config = dict(
    num_hidden_layers=18,
    hidden_size=256,
    num_attention_heads=8,
    num_key_value_heads=4,
    head_dim=64,
    intermediate_size=256,
    vocab_size=4096,
    hidden_act='swiglu',
    norm='rmsnorm',
    norm_place='pre',
    norm_eps=1e-05,
    positions='rope',
    rope_theta=10800.0,
    rope_fraction=1.0,
    qk_norm=True,
    attn_scale=0.125,
    bias='none',
    tie_word_embeddings=False,
    parallel_block=False,
    init='normal',
    init_std_qkv=0.0327,
    init_std_o=0.00545,
    init_std_up=0.0327,
    init_std_down=0.00545,
    optimizer='adamw',
    learning_rate=0.00131,
    beta1=0.95,
    beta2=0.98,
    weight_decay=0.098,
    lr_head=0.00383,
    warmup_steps=562,
    schedule='wsd',
    decay_fraction=0.799,
    decay_shape='cos',
    final_lr_fraction=0.0,
    batch_tokens=16384,
    max_seq_len=512,
    doc_mask=False,
    train_tokens=215800000,
    max_steps=13172,
    dataset='wikipedia_en',
)
MLP neurons of a small language model. Each row is named by its layer, matrix (gate and up: input weights) and neuron, and shows model dimensions 32-223. Each number is 128 + 24 x the weight over its row's rms, rounded and kept within 0 to 255. Numbers have three digits each. A neuron's up and down rows have the sign that makes its largest values positive.
After each neuron's rows, "fires on" lists the tokens most often at its 100 highest values on Wikipedia text that the model never trained on. A number after a token or word is its count.

L12.gate28:112094130129105108118095145100104143104127135151106110145102078131160140142124129139117162128131130115151112145134174127170109119102204102143138075089161108128125138066147095114116153115102142126137126148100138117122099128139101138109107075123148108140096203099122118137145103132120118141139095127168117104133143087127094211092129177107110125117158157165163115118137140129147100164130138145154159146093150161146116154153133122149153128116163156119137111141061110102160139129122131145096113094148093119142117106105150132069120158124171139139162130116133135142123115137128141134
L12.up28:119101125153096094098112127168128124123125149150133138114115097179120136140144149140100161109137171131157097161131148094114119075108134106089157112115146125103163144123131139137098124128126120121150150132069145073140131150095127118082132116123091098159146126122109104158133139123135126127123154107128124182136133154116106115128155199131079093168094072120123159132127101120112139143094159125099164114118140099165108142111153109144075118112137088080117118129158105104162145104102156167118093127153103134185155128138104110123153147113138100126108123112087110134109133155102160108
fires on: "$" 21, "." 9, "\"." 8, "/ " 8, ".\"" 6

L10.gate77:135124122105095163131111156130147116132150152161116122109110118115123156167147120127161146134129162160093138108134150182162154114113155130133070097098128106078123161151140108136108112134141144133128144135142092117159136129112098148130117107079091122117154140118112102148177077125099134103123141099113109117155128109131088158119157135122098129073126163168166107107149136119139113098164157137148139130154149116118182119097134121103141095092174106137154201116108136118108141128147114143146150106104100159131153141095144113122110138109146113194121120072113136123163154137144133118
L10.up77:092115147159108130128106135095123112149143183168118151108144114129151108168126183131138135115150163115138113106150151129149130090123154080117111114109100162095131167159144085171093155106132121086109101148132104141107101128125121153075143124144104118140110131121149121178099135114100126127118124107140107102186111133113134117137131147151134156081126113125115116075139131137128119136171173143148158078103122125148140136119146150145115095085122122117112129114110119136115145118073122113112161074128072147133151112112087138125112111129125124144081117099146169161119168111099166130
fires on: "." 39, ")." 25, ".\"" 15, "\"." 10, ";" 8

L6.gate213:108132082167085106153116143114094138109112110093157160081140140063101164147115109149133185090167123141105122103153159097126152113119118122118117118109152168165143133138123108117144153140128163124146126098109114138157151097158103118092121099095091117110115074122090130120102117087121110117142175146131124128102138131116132133100142125131113141126113179164102135125111140145128137095113093150142128123133151141122100117096098145119101132115154111131139112104129150117107104106143189136079136116169130149150150132144163105149132121169208156140146120133053134114153137113133108181
L6.up213:113136106164078125136094104172113109134117098120157151142142130142161132111123109137127112113155144200130144114140119102129101129084097103129145106120126152126134125109145120149147128135127188120089113144104139149155120125115165160120175100129149119138117129129121149095110121080115116135160203137120135071136134135101098124086097110124133145128135091135165136152115150136129132143093086165180164171120099108140125125102130138090163107138161152146122120118138137108097105126149138109131149136161183121122147139148130140131138166120162145101158185163110143097139123054165118171
fires on: "ac" 25, "ic" 14, "isc" 10, "Counc" 8, "Vic" 6, "192" 6

L10.gate208:106067148113121143133129129148111091161123144124105084148077143132084136125144152121136088092083129107114122140118170165134155126143154108107153114096131118119136101114137082062114150134169135130174131135078151122133176152099171139089105164116121141124141130129098140118138121135062107079149120116153156112099128110134109159129183150121135084115142130136120126122118113098150125135154106112090141117150102127131166139115112173159122144084166083155157128118146079123119136167120122147154141154116117143125147144114129129125158138114102126120172106126146148134133075106139119139
L10.up208:104088143152117098113129120130071111141138153147101114143078124157099091139150155106114108121103189095141155159099106118136146120179130122108111153108122122125135100143133133108165156143150134161126101130093155135119132139142130151055107152117114098133118162135136155131106136145049111129098157141151145125124145095129097104151139132114145131097163114106127129105137139127124110160114137164094144113109111134138141153114137146139151151050177098146117134120154130124143116153121123095135139148130130153147120130132134123131137155152056153108132140145129130158140113098112186119
fires on: "he " 25, "ip" 12, "they " 10, "end" 9, "she " 8, "did " 6

L4.gate146:155131163125124135129114120117122125137131136137086131152129141168136150119150120142120091148090124077143129118156127167139124097116155127152145149056126091122103108136128111109113117112080121141089107096135174119156126120087142100133121144130117121122115135180156155143120130164091167121137154092126140126127100089135138114156099117101133130125196063146165169146088109155137098151110100155100140124117126108151136103113109087134136142093105116146179121133082134125119188146140090143172133153117137140141128136149142098156129088118156127119147163120164099124108167113100076129
L4.up146:153143137125100099124115159121126145125134157152159138085149165149181116141160112179139122159114134111126144107151074166158129137159138130145161164119114127116132127083155157121142138127142151145109134112136106144121125119125097090122115133122112141146114140126146144135137080117143161119152146072122149070139103115114160136161085159089148134140152107166156167136112121107134132136147127142110122137101125116127144075139196097138099174121143128149173123159099126108122147124112163155192124117131150138119060155170077114177116119122106154169107139083145128097096109068112100118
fires on: "s " 18, ":" 14, "League " 9, "} " 6, "ip" 4, "inn" 4

L12.gate156:129110126113164117183121120170112128112117117130123065103144111123134114122149089116132123141123115150100086131117103113126104160126132122135164144110138123128114170119132168085148137136110112143142093120139156113150163124110107110166118132155143150107118168135146135114127161084101129141165110089135191154169150107147090123114100172126136155121185115126099108120108125119130098143131124133128148120149109137142157150133103092131069125106117138168180098163109142146121128137126067130142117117132091128112099129110119097155127112120112144146132109122180104139097130139114171136
L12.up156:130125144163150109138152119106133140097133068124118131102093135158110163108143086145137092144132141110091097112159098117075134129136152097102160109117112117117097133129164146084146138171099114123129143090144125152114137111118121115124127139110167147108124159114123093104110125108125088123134150137140114112192107109136096093114102125117106124147151084109174115133160138176147129134149131194088129156112091087156158108113128089114111145140126100147119091126069173132114101124118120140159125115147112123081157118098131149153109119124096121138124152078118119139103150125138148118
fires on: "ow" 14, "inn" 13, "ou" 10, "s " 9, "ound" 9, "on" 8

L9.gate68:157106153113119132123121113048141160122107157131153122136133134089116116145133161135115144133136125130124114147114123108128138104117146138154067101076141117147153168143130150135079108163133130087165110143131128179106155089140121119103150155127149127115111177099114092157134092107156122099160119146126151157168084116141143136123123146136063102128143122097150119104115162101162111140157156144170096092155172137127111148120132159105141114094137126113102139103094100114151083139092164150097126110151146188155128124138150129104099128117123095169098113104137131121133127159099171114
L9.up68:129114122143089144194085141125139137124092150138108127098100138133084114171152107136102127111113135076121135114114110136125121103090145164173160097125108130070118179124154135125107112156168104157135126136150099145124076138110106124115177144135114130125133126172125132091139173129134105135175152121117132150161134108114120107111136137170126137097143118131123114095140130140140134116129141170113135114149152113191119127133115173084135095151141149101116189082109148109118101098124172153116135086113175182160112095096154137110120082081137110155110127106114131133119144159152137113
fires on: "“" 26, "$" 17, ".\"" 15, "”" 12, "\"." 9, "==" 8

L6.gate203:126087130104126116122116115093103140161147158113130148137087169145118155125139152135128167117094165104141094152154158158123158093093153152130100104142135148154093137114122088126099112116138121117161105138140122129112167110102127115110111119142141136120172159144127069149131136126113104093123138085167144128110145141112174175125144137196118113100138112137116082108144169140168090143146126086115130092141124116120114120154143092133151152116149096111117172113167125150128137106132147154139127077104077139125164132174134108090113143107158123116140116103120120146133124128141128137
L6.up203:149112122109098082098110137100122125094138125139171128102128126092120176200116144138119128081130114132131114106083154156132116114111115170149127101106114110094142124130160143138137165134111164151184127162142119160155091117140101140148123139103123125120097124132201106133127174112107123139189097092124116170156191148118137068097143133119137142112106117099142112141110137159125137112139134122121147114133138136110115145124115118134110145120137109148129208157123116140117126151135138150161138127120149125146101126120093163133112126101129127131110103086137142157124146142176093108
fires on: "). " 31, "; " 28, "); " 9, "—" 4

L9.gate13:124128131147133108109149092146087129142092146083164139109112149149171137136092116140128129129095138086106136067137139101116110129083119136075127134116129094114180149103189076131148135136080164138148140125119100138111122098129096168143123109137145111173140107138085114129147159193111128119152120104114144133160152111100136115126125126092140120153136130134149099097119152148126093155127108133140141110098126135183116102070139135139152131109139103117125121143153113101143154119123148114118103113103064106177135139117119083133122164111155139137143080124122190105099114142137139118
L9.up13:152109096107126111102155141097113153127083121113129135174132128136127154107130138161155149075096126137112120121132155095064133121028129125093101120114107090071138146144149114102117183139079167161120156174051102133096133096129064163123109125131135137152128124134145132105145120149126097124143109124112157133143105115120131129123127136091132136138146132126127116089131179132114129130133108139127135095139118149149088129106110112134152154124118123176106141141134143107128131129127121111122131118107103127161149143108118085143127154089172137135129049149124145110138135140110097136
fires on: "of " 25, "in " 18, "to " 17, "near " 13, "', " 12, "at " 9

L2.gate209:086134119157148114126103079108157107189129127102117144123157155167050130164124124159132143126126141135167175113116120141168123100120130104118138125113161172083115122142102119131146118147107157142158174106127098118082129109122100106149127132104140139156076105139136125079148132128155097125163171142143142161109158160114148114155110169122143121113123095077106141125158128149092089109187159110096136128112112108112113115088170135149140083132114096114119089130098120126134133131140107145125113156188123119122105131155138097119120120133154136117148123108143132114177128113150142121
L2.up209:112134172122104132113156087108112095122071116154109144110170098166127114091136152127135133125135133149097129163131151142120108134131130126111125102152113122150121119143140123117130150150112075098138121122119131121116135164089146111170158147154144137111125154089117148137147125097095155150154123124164088106088112117137110137108088069147087099164157126117134163145122102130110175113101157155137109152178138115152143120099090124076110080139138117126106136104131161178128175130137189145093126135117119109109095128110121100091085153125103133177159151141112093167105155138164149126
fires on: "Res" 32, "Reg" 25, "pres" 25, "rele" 4

L3.gate211:114128114092136100115100086081126142147119134136131143162113147147120109133149127148107178092122130118145115156073139139145148154113110097115150138127125107130153116140140119126145140129123138156113131141138114058155183119130129133140130097140143123081129090097140102099116135098129140126133118140128089135131137151118085170129152151138090074183102128110080124134130132102115109159162161146115140169088154123132134113104122143136125152145098126132160104101112121100139139099135120133105118107109148143084075124142161162119149151126143109158144154154119142131142154144120103108
L3.up211:107100131160109097127150107128124118114144106094140097138068162095139128159151143096163164069135085132114132132163138115137153158145129098128109138114088112154128139128132086125135122137143138144119135077088116085123121136127113109166113116152100105091089112148158108114083122133106129141136125136154134157130146132125143154132137106152133106165118134120118135144100114103167075136127117123110148166108106112116155181173167119119140154140183110165107143150077128108111102084115075125063106118110135140126159143135100124142149135121146183114105149105130119155113138113169120134
fires on: "il" 11, "ations " 10, "is " 10, "ome" 8, "ents " 8, "place " 7

L12.gate220:162085076129150166116139121161164134146147103087138119143111122094163146122164093121133196085113164113116106125128154144133119120135131139135116147134147138095097174161118152107101115118171092119138095149129112155145129108106161118153121136108138145100115130098100112130168142111127125094181168130165153130126134156123135152107131133081128113123163155105113150120151123105131109053102102106172139099151129137102097122142151163150108137121168117126104090173123098144108114130123102147164139144134140121167107115080167073104117110088126121082107098120123128150117155107115152108
L12.up220:132117124165138164121102149112085134143131089113104133107102104163157099139163114118113101091176140133140116133104115129121161130121152127138101146101124131088102190198121163104106149141187158120167101166130093154121102126119150085133111134087142138138166112115054132070150106144128165126146150165115126099109136113122116100175135110103149177125100134092121188106149144096120139118115100117154130128137144180126123132121150148147138155109105143096084127142134100114130128100094118127176139118118145141119094081100153127100109110103153142111097149126115137142096149133063155104
fires on: "ch" 36, "Ch" 14, "clos" 8, "Votes " 6, "met" 6, "ay" 4

L4.gate106:110124178166143095123112120104161125121075164165155102182155151098137145127123119113046139112191112127119115093097144123128141113113089123100153094107144146118174128113147090132130125145116127104069139117150105144085132145143117151152123122145077128144140121115145126093150144131139162092123123135125136112123142118146136138170114117117100133115089143137159137153098144144090158155142107141144146106119137119110095124130172157110156101103122098123151095172136143100135165106139158119137168120134119083148136107141164136112142129170164138135198122120139136165164150141118137137
L4.up106:149149114118109187137128135072128141095134111109133124113176100104135102120136125160167142117103109051145200129129146166160111113144139084122136120168133120138103129116112147170152122088123154119111139102141107130124087123127140153122135127136102150160118095123122146116104123126160117134133116146093135158099116126125178140112161112134138120087111137129092116076151136083101131161162114122147150148108102142089148090138108103118102138142149161146061146120162147123114092102126153136134126125125129109139135150116085131147130086162098114147079124141158122107158125122168150160
fires on: "bro" 22, "St " 9, "Star " 7, "econom" 7, "States " 7, "gener" 5

L14.gate162:122117140114143155130137095119134152121151108073113113174102120125092119119156093160101152126127183122134111142127142147111157095153113129153143125129140146177143105124149138098158132106125091135118109111144146127146162132127175130141095091154117162121125132110085165120137150094139126161148148128136112132150160120175138151160152133123107110119166140124134135129146090110172130103126145100167118118127127161121144144146111110154117169101150079125131084181136079096102144107130118145122078151143167114157094110122122073119124150128108135142157110158133079112093108167141135149
L14.up162:135131147110142107120105122121133155168101153113150101150168133147109079110125095126134154096136157129074106140133132113143132094162161173132092136137155117130076149118181171112120142119129124108134180145127151133148116132119109116096115091093137104144128162134092104124103137102090158123177171128146128158134112078120086139163142129144116129089114134129130144131128079131113109122092135118148150085106159132100091145161106143139089107139119084103118113123124171146127138148088118146137126149142117127163122114133118135135122090113127100139114079127104139146085123163160115146
fires on: "T" 39, "J" 24, "K" 15, "D" 7, "Ch" 5, "ch" 4

L5.gate132:135147137108095137109104125116140106143127120135132127118088131089109126142145109116104090095165184129121086085160168123120106142130197144092116097180106056166143136119106144139095129124094134125146135165115147185153152114120149105128161109126160119131117094149145146138139145135109084132121113107129098137127119147131132101148116109138103101137126144173123169126155114119157123131171113157100130100136164126095113116134146117161140108133160117099092196135104118115140113129141046160087195158105134100139076144113122136121175105133110117133121117135112136137128155136132126139
L5.up132:159152087115095125096134112139126162104144141123159148147143106166168099129132117117114170142187116147164139125125111151157119134156146115100099144143144136105172122153080165140134126115135128143096096134144151166142170071098152140090133114114101125152131091164126181121158136155133098119112119114139128126150150136145146086134162143117095136133123130158104141123124160161132138117147140121112113121091102145103162128097141128118116143111130151121113159106151127125135119160118096133116139165090138098173154168148093142131118120137087099076132133122085107134128105136121118118
fires on: "Sal" 15, "Democratic " 13, "−" 13, "t" 11, "Republican " 11, "married " 7

L5.gate101:116087134077151102139119109109112105126167126093105121103082157107097120138134161153130141093089159114120108149135092169136149118116127136132170154132135125178109109137145122120121132145154149115162162111139156105090129132129117125143117116107140152142096147125151104149134104157104116187139098153142130118155156146187135163143150101158125122125113149170153127128102097150163135142119093106084114127112164158138102161139121085133162136102148137093133083115088121147134172120166091125103092118133108149103131132156180087123125115116174100106147116160097129123178161162137161162
L5.up101:120145104121140103136119046119104138125138112065114133132108115127119138136130128143107160111140152124115104174141110124136170109125156145145163126103103092171121149147157161114128130124142154115146150147110135135098151135087083169101141168086136117125115141136159121156113100174078140163141117127153142092153144132076120140158112126123180148129119126136135120125120158148123125140084136143116136139108132145079129140152138077159091140091169161140141167135105112123135139159170110116109140117147122136091145098162127093131117101155198165074121092155115120115144155131177141155
fires on: "other " 28, "class " 7, "one " 6, "service " 5, "show " 4

L12.gate213:121130121160123088147127150200098088109172119149103114121097158093097093130164121147076131157158132152128119074100094150122132104083129143148151139131131129153109143150091112143142145114122152077138149124168116073132134139131170109117090107123165109100114123150096104135116111172113124134153162159086112131151114114146151104106126119095147120129162107148098154092100129089133121125126109132129132123162115165137099110151132112145136141125093068156103149130084123119132159149115105109180121168122134123149123093167141097118136147125131135136161125131128103137097122133145151096
L12.up213:120061126081098105137138147083104098116091104151132101119092107118104109144138082139128110177137126123132080145105170112149156082156147125144141113140154176130147085088092158122079093114133118124141141125127105091126121166135153130142101093124142146128139155123151076148139131121109129089141111173125133109136155116153169126128124136112114106119105114144116141189143109100141110102110164160140148115119087138107117135131100143107106125136174131135124118149151111107131177123157134141131106145099105131098141135122105146118167134155125156088146137130095128103101107141151141131
fires on: "em" 19, "air" 16, "f" 6, "ym" 6, "es" 5

L14.gate227:095116156125110125160115105112136126121115178117161150121131142125094121155116147127138146103132135122140125152143136110158120130117122118095112102118123143123129157109117143065104176079154113083156099125190100077106155098162136124086134106114129178140146182147127134138137139129065150145173178122135099126081145126142064112107141104116081150118148153182141095161130126132113132137133161143159087135122135133129142120105091124105130143124129120156134110070142163151114132166134099154113128127092136146150146159104134087136096126094120131136167094144133121103126126148171136139
L14.up227:107131128128119084106129180133124146126151112154130119135121105146094100145136130148156102110113144112074107113121140165123167145156124120100137156102131130102136086139139165106195136150145138125149093092051102132146120184162144108113121123120146151138121133118134103117103133089098144098167164126078136097136138137125125137074157101151129130163112102101124163113147111122122114140121135111126133085157164100149072134136132119141116099124129123128198125154136164109117134143122142181118120144113124173160127122140109105109141110136199118132123131138106164104122148145120130139
fires on: "h" 52, "H" 12, "k" 5

L13.gate54:101145103101093135136122136147152141106134160085182143138134106140135110133108121135124103074079139145095106127081122130133120129109153142146101104050126156110116155094140099114121116090153086053122154101131103116112124155116136122108140109111108161088127117099108115113145112131114159137146126166113089142135140139168133169126151131137100092123129136115124133141129073143131136122133156098126148104122129112170097102154129106094120128131143112118088100159112130180133163118093066137116129158094160136171118143137101138153134105099119136144138104145109125081147127138172121143
L13.up54:152103170140115157091120162120128124156108083144136137127135142141103135157118117111125116128099134166103122119123143164105143111116153173097110134085127138158150111097158141055142174139121157138172117128122119141114143142171088090121094125162096117099155120154148125140157134150126140150185136145131116110103179168150140113089140146084104113125146129085105141155125109130116118119138134191170111144119109109113121106138123139080140131150122129142152083124132131124098094112132131112109122136139139104111097092131147097163171128145130085138129108169116154108118127135151170103
fires on: "f" 58, "h" 16, "b" 16

L13.gate134:132100115147109095147169165127094104135132145092077159053109141119104126180157111167150118092126114100125100148152156128112121123151139107146135122093125117122153152112107093119108096135127133151150152103130125123113137155161126144130157138128172121143085108122120126121098112108113096110161129118152133112167138113143145181124152137143143095144126141128153056103086104108129148147139123149143153109112190126116126140152090162126172133069136126128138138130117111133139144144109113130100081157109143150138121150105087128126099089117143129097171152094156146138152075120146135121
L13.up134:160154128089089139107080143123141128124137143126116139130157149141095122141144126109107122104137158130133119160109126161150144117110140121201116198134098149118134149111115181145095153131121134124124090143135146131068115122147123107113118189148154153160096166123126111109151142098140127125138138078117154150144088102175125131083144145166148105158148098130131128100127104136131075137139157156151156106168174117133139138101137141139164095143152111119142117091149115133109132141125145174089091113140109145106102125092126123125142134110105138122131125100112072133115112170115177106
fires on: "===" 49, "==" 33, "\"" 8, "$" 6

L10.gate75:117081135137113105131130118123199137118109158133126130158171144168106132152120124158099116153077127130117124088093129135099137136107138138152151153089144084097174104082118153099097137103132129115126165167144149149134108161103147141103137163141127103112136081093139139138120179130097085125137150065125129087136128137134109119109180144110126108147106159182117113135161141122141141152186137110116137086145145139159152094114086140104122124139129118153134147120133138093109098159141138126171121111131111130166116109120153113136136121096153111166119095129136188132098147131117108103
L10.up75:129109142109130133100118138144203120130094148169117168135158112167116109092095144120117149199170136135120147086088094129151139132140124102155174140087107103087174076129120148101123104070115148091131137159134149181137103161067134139109162178169171118120142092112166139113148146101119122146127118134118123104143127137101140128118136123117103177134103167177133137139129117132092132139134161151115118121130131117149152123105104144144102121118094122134122159145133132114113147172105169087150141115174129146128143089091115155114136117137120156131106149132133167086144095109116112114
fires on: "km" 23, "was " 22, "ens" 22, "), " 9, "is " 6, ") " 5

L13.gate193:125141164090109163134115150099158119120170103118153087120170115153142116146169137146142161125157129126121166131124116133105151155143128108133091119141134099123125173151070133126096167086173121118145115112115099096170133119113097139137098145097127142091170146178143106137168158104104132113130125115128114150089105151148116109142139115168063141147178141102124133109100118130091158128108130097154073130121104126154140123099156146117158092105114124112144138100106175113120149153170067130114154102110131127139107132123149106140141125143154126101121171134079131168067123177145118114
L13.up193:126127124097121108148151156154147110118125146129134164132129137107113121126119107157127076174087144113159127138113142158153129104122129126139122198107152127099162135178165099114157142150108115115167102096141156160123148127160134122158125175092139126130145105126158111133182106092148154104116102119115146153110129085166083140098121048106140144110148162147132118137136148107138125119126124131141094107153164095130112119136137119108167099099079107125128098119148109196118135100117142121126102144121170105101168196117155128115136160149137125157145139110150117151127127074101140112
fires on: "or" 26, "er" 13, "ar" 12, "h" 10, "j" 7

L8.gate42:142093133134140074084108107132167127118135141137106151115141134130125143140108156176143175106111149148121119096072132153091163080104165161160084143108176157110145130122130128138109126132125125076107126138093123178182142117089062101114150126106094148107126140130150120165105163160153150159109078150174140154124108163089115126160083168111129112129091103154125110116121151149151157124138129133093155089103136127122134121117127074142161132127134111143122154124151121166122161135077120104144126138150162133155143147135151130121132115115170151144130146162124119138099094137118108153
L8.up42:150133117090146089165169158189163116122115127174141125135188150142114185147088120129125124148201155142114141132128091127092113108138118131155104120113141094088141100139134145123160149126159099128114133147121111122152130133130090120137126130112135155138139138128107135195126150126136097131116084158128156156126111160122138087126104101133180137138104144121109102157141140155109177107155152118140117070131128186119136133087091138070111144158106139124125157149177114144125125150082161119130109127147155138116118149135126196109163133084125118143099127169131134100126128143129125143
fires on: "s " 27, "has " 23, "had " 11, "was " 9, "is " 7, "See " 4

L6.gate168:101081115161140147141110158157154110100123190108123111155112139134136135163156096131107139132109135151134133103133155151136193130129195138101163120127100100109182124109133145111108159105115174118147110132098144167103169099130120158131132111146123112120152108120153142090116133133114109107137119122171128149136123125141142111087129136144144155139139141147136124129086165158177111116169121106105106077127147132137137111105105144152140150106140133122112129122143151138135177105108087147079136097111123185130132136141127125157199114110123086108136065122155214111143151164174128127
L6.up168:108091104142127120094086170157149114110153154102112113141109155130142132132133103070123129152122134161148107078096136110096170125141154144106152138137123109071158127132158116095143122098082150112100113142146127135088147084114122088142100119154110088132126095099160138091137157141123115114101115132145127132163117131113147102114115124123105140146142094117130171137121152143126084122126150132113102111126131131169126104130134148098131176127157142092086124096140156133160169112109088138124099084141198126113104157155098154155169118140162156062138112134174169102151154139139130125
fires on: "form" 18, "Republican " 13, "Democratic " 9, "eign " 8, "\n\n" 5, "ut" 5

L10.gate145:147101147096082144099157115130100112120128115065165159151116145147120162130131142140142168118157122120119131115126167129154140129110141147118111127085160106077137160172147097084139152121106197104174127168113123166123152139128089107088146123158089109134141130120134102110108152128113083119162121128119131111124143150119119126128128133163153085190149137178149105154132166122107101127143119128149118096140136125134101130114111123119164119104152164122125148126160121089136151137125101129120104112138073146148149117111130136096169146112127120114096075159132161125159113145160089128
L10.up145:115176104133110149136148127136108102147094129109129124128169130140167151137145142191117131086081124065128150156136092107151183113104133136131113145148127133111146094123144133143128185138138118174123138116129135122142116100106136184117129154135115152145093165133148115127158125137141144164072133128166155143144153103086127108130110156104115104128129118119150113128106128146128073145141133106166101146105115116107128126140123127156174151115124142138148158125131123122128101069105131125162109152127114113138157134116098080107108125133139131158155061152141132162135139165159117140
fires on: "of " 46, "to " 13, ", " 8, "in " 5

L14.gate235:172130124112106138165146062122157145104151140098091125138132127137124129107163099118148126087065140145122146097134138140135123152167166123122092151125143154168157129139174154120088134154100161092131125134071113134168102148122125157134143127116107109149110126150111156118125118078131108127120137124073143137096132161170119148127116117104099115121120128122161152144089152128142144131149142114175122119123166141119143166121134174085136109150164144137099107118090113095142103120121142151151146105115123121156105115067152168115103118153134128140102137148124131120145082140132138132
L14.up235:155128102142119156150143132114078134158104158068112141125135095093089138123136148147104134085135152089159148185115133098092111133151139118146130156140103123138166135118072110115149133161113132109137119134140123167114106131140102138136103176130123125120106116156107125120106111128114137152122096167139129189131165150141098124151158124156105154131084086097086131114104118122160145096149185164108171133131124149112122096163125121108122127162169153107127107088087107104131127106110108149135138144108125124124125123112108147129118129123110066162131151130133173171112175151141130142
fires on: "| " 44, "==" 9, "a " 7, "- " 7, "== " 6

L8.gate142:095113117127103163149068142177131114133142114157108175119147148172126141132149106103095144111137126138135134134143129112101152113143131115132115111123092100115126138141151144128146161116078134131108159109111138124155123123146154095144186149067131149136135122111101134142130137106147150091156128110104115164149130158130109096133096153147135071179090112152132151121126140110135098077134127097119127106112145139173137125095145141153115117163096092121156139146147130152111169137137108097091144105126161106134086149132108133170149121126169135128123150119085154139177142102148100148
L8.up142:102106116162115176078087095140129071131114105141110139171158124124130110160157120120090133139176109147125169148126117101149095107108156111109139097133116136127121092102102120145125131175126106114131101120106106123166111136163146113159145132169044157124167084123136123113110148122157142126101098166107135094111140122076131123152114103143158124154143175132103172129119150110150115108147103149121114141132162093140137127142164132116113140130114093134096106094131071123118139115126095154091108153103107131131118162124135091119162123128121103139117095123154093127149174099195107167
fires on: "res" 31, "pres" 25, "Val" 17, "Res" 17, "olog" 4

L4.gate124:124173120149125092119114126122128149089081108124151130165148091119128084123121087121149126173100127148153193131123110154145172087124128145094133158115129151112122167114134161140158111113132170127150140137125153159132122122141090140118134152098148101137112132112113117135141123145168155146171134112157171115146132090151122139111101118141165133153117101171173170099122102104110136143091141133134119117105097160119117107174162122135133090128127073135090131165119183164139127154174075147156133128166124130109123107145175135150167155153124123158107136128148112087121105130142100100
L4.up124:115099170134163158123115130138119108161183118129115126149135128127100104100130121094143097107141137178127146105094083149178152118123132109094136103158101148096145159183131159102089138150158118125127090112158114110148123110160124114171137158137116121139084162133107143140149102138080144169160165102164107140133160126139112117143149112135142111109115148147092158134120168117183093147122098140150153129132136129155139135143092117138127138119156157127097104120159156168138144125130128103161113129154149135138111092107073113122102154103160144103135140115154141097170135105147107083
fires on: "Fil" 19, "ative " 11, "face " 9, "active " 5, "ational " 4, "Red " 4

L5.gate118:096097153123115128059091117140159129126127090097130084162093134106100175127096096148092130099152177136128136140115149146143115127090157137135144151117140130155083102098095154119160125182099163117134141137114119139135126133131129150168122120082113120110094102122164138129117102132120152143118138103154123119117163151143133150137153133167135132130130179141110075130113117170138111144104149114082089102182157103120118145156137135121120148107153134116122124136125144110115136142090085129047064136098099142142106161093150143103118129101157116122143136170146112116116137088178118150
L5.up118:155123139133125114124116093075101142160123127136099159146138094117104126114169185163168145121117102089127126157112116158123142122124093071130158129141130168119149145105143148111129106135148156134117119086117133125121099184162107090088135102088125143123125160128160076099110116152160125168154124113154125090137146111091118153151104115150106109088134120134173103115132115133121130142114166146113106108145108186075130178146152135147162110119173127143110126106111128125139120124156113111096105115124113148162111103119197134125129118117159115136165155165119099145162104168097162177
fires on: "one " 22, "other " 13, "or " 10, "ia" 9, "ian " 7, "end" 6

L6.gate111:116103101147109121068092095110135111124179122091102179125112141140146118138158115153165134122104092127151126186135154168100130153124154155140132111130108138119113132110168133156112162138117099127150092139124135136108166125156125126117155123111141115118135154114158104188131174119127131109137103104158138127110133154095165145102140151189113099077132125137102121091096120143129087162150134119125124083108112146187127170139138162159172110130146130136121123145134101146150117136164096118137140147124141142145136144145117136111094138137141087140161158135125110170109107159125083132
L6.up111:119111064142113116116112153160101164143137150058147146114096146105087125172139118140137126070082136097126109135128148159117093153122150177131114125127124146132144124158147149111115108093114148113183131170119086168113109086133067141122115112125128127108133146122156126141120157106065085166107101118159199137102139143129164130107124122095143093104161134145101093133127141150162126128159098138124120105143114142138147135131138112175168122124118098136130151113143126145105137143117112113162101135146136117160126161143131144130091110124133114151118114091111135180142117128138061124
fires on: "; " 53, "); " 17, "were " 10, "), " 7, ");" 5

L14.gate53:118108119102132185174142128132174106118159111134099139091132143110121146132144053172096133116101162147103122098132144130125120168122142130165118147141146130136115120128157134116091147135046141152178139112103117136133148121135109157157171108095123125103146148125122097088133145143109123098129167114126115152092138125149147133092146118134102128147147149134158141128139156102190185094160139116128114125185147092123120120157112116155133137172153098188106108110132143154110141146136091136120123143094103106150140144099127149135142123104169110148161123141124147141124124120113129157
L14.up53:090141117076167130138162141144140137121135125170099110115120135082089132142126128143073118119125136130111130132085113124124100163154129119114158136154130126168128097166103167121086135064150140152186117109086174141141135171097171121117135121164101101057113116134108162112178135147148159142126167082092134127128142133101128119131100148140124117126123101089149161130135132136103157113060154102110118116171144131143125126149113122168167154088147083104129132133130135146132121147130118121103136119147138142117124099134101135109130126128135117122116121113133116147132145146080140122
fires on: "ph" 15, "ol" 13, "g" 13, "z" 10, "er" 7

L9.gate118:142112119110079135099136090110155155135126127123094089155096094124086170135130105151115090137106135175150132127106132117107138130130146112104113130081147120129141129131105115119139101140071128087147151154126112099137104092107116144103080132154112109108101132179164139104148120122108142124209097130126108114110175117154122174147148146053156195143119136136129159152111102149147134129146138120106124113116169171109111125135134175112152096097142158115125114148109090130156104104106115126131092150129149127177099132152156140159116125139130153179171101124116161102123121105110144109
L9.up118:147131106183132156125174136125121131154131128112071142113132122137064134127117157152171147060119133080170113164115146119127121138158173121144133131132156110174138157128114119109094110173127146154079106141140123131132123145138112152144102130096119120158126147118100119174096126105112128107127091157119164164103122125123088142138148108121111123129153164103111144132149097137107152143156158111138125134115132149176104152156135127109139170137174131093104142142089189115126116156137117140126108168121154112155126109152130116083097112148140127138131127160159129161125098125116151136
fires on: "==" 30, "===" 26, "- " 8, "and " 5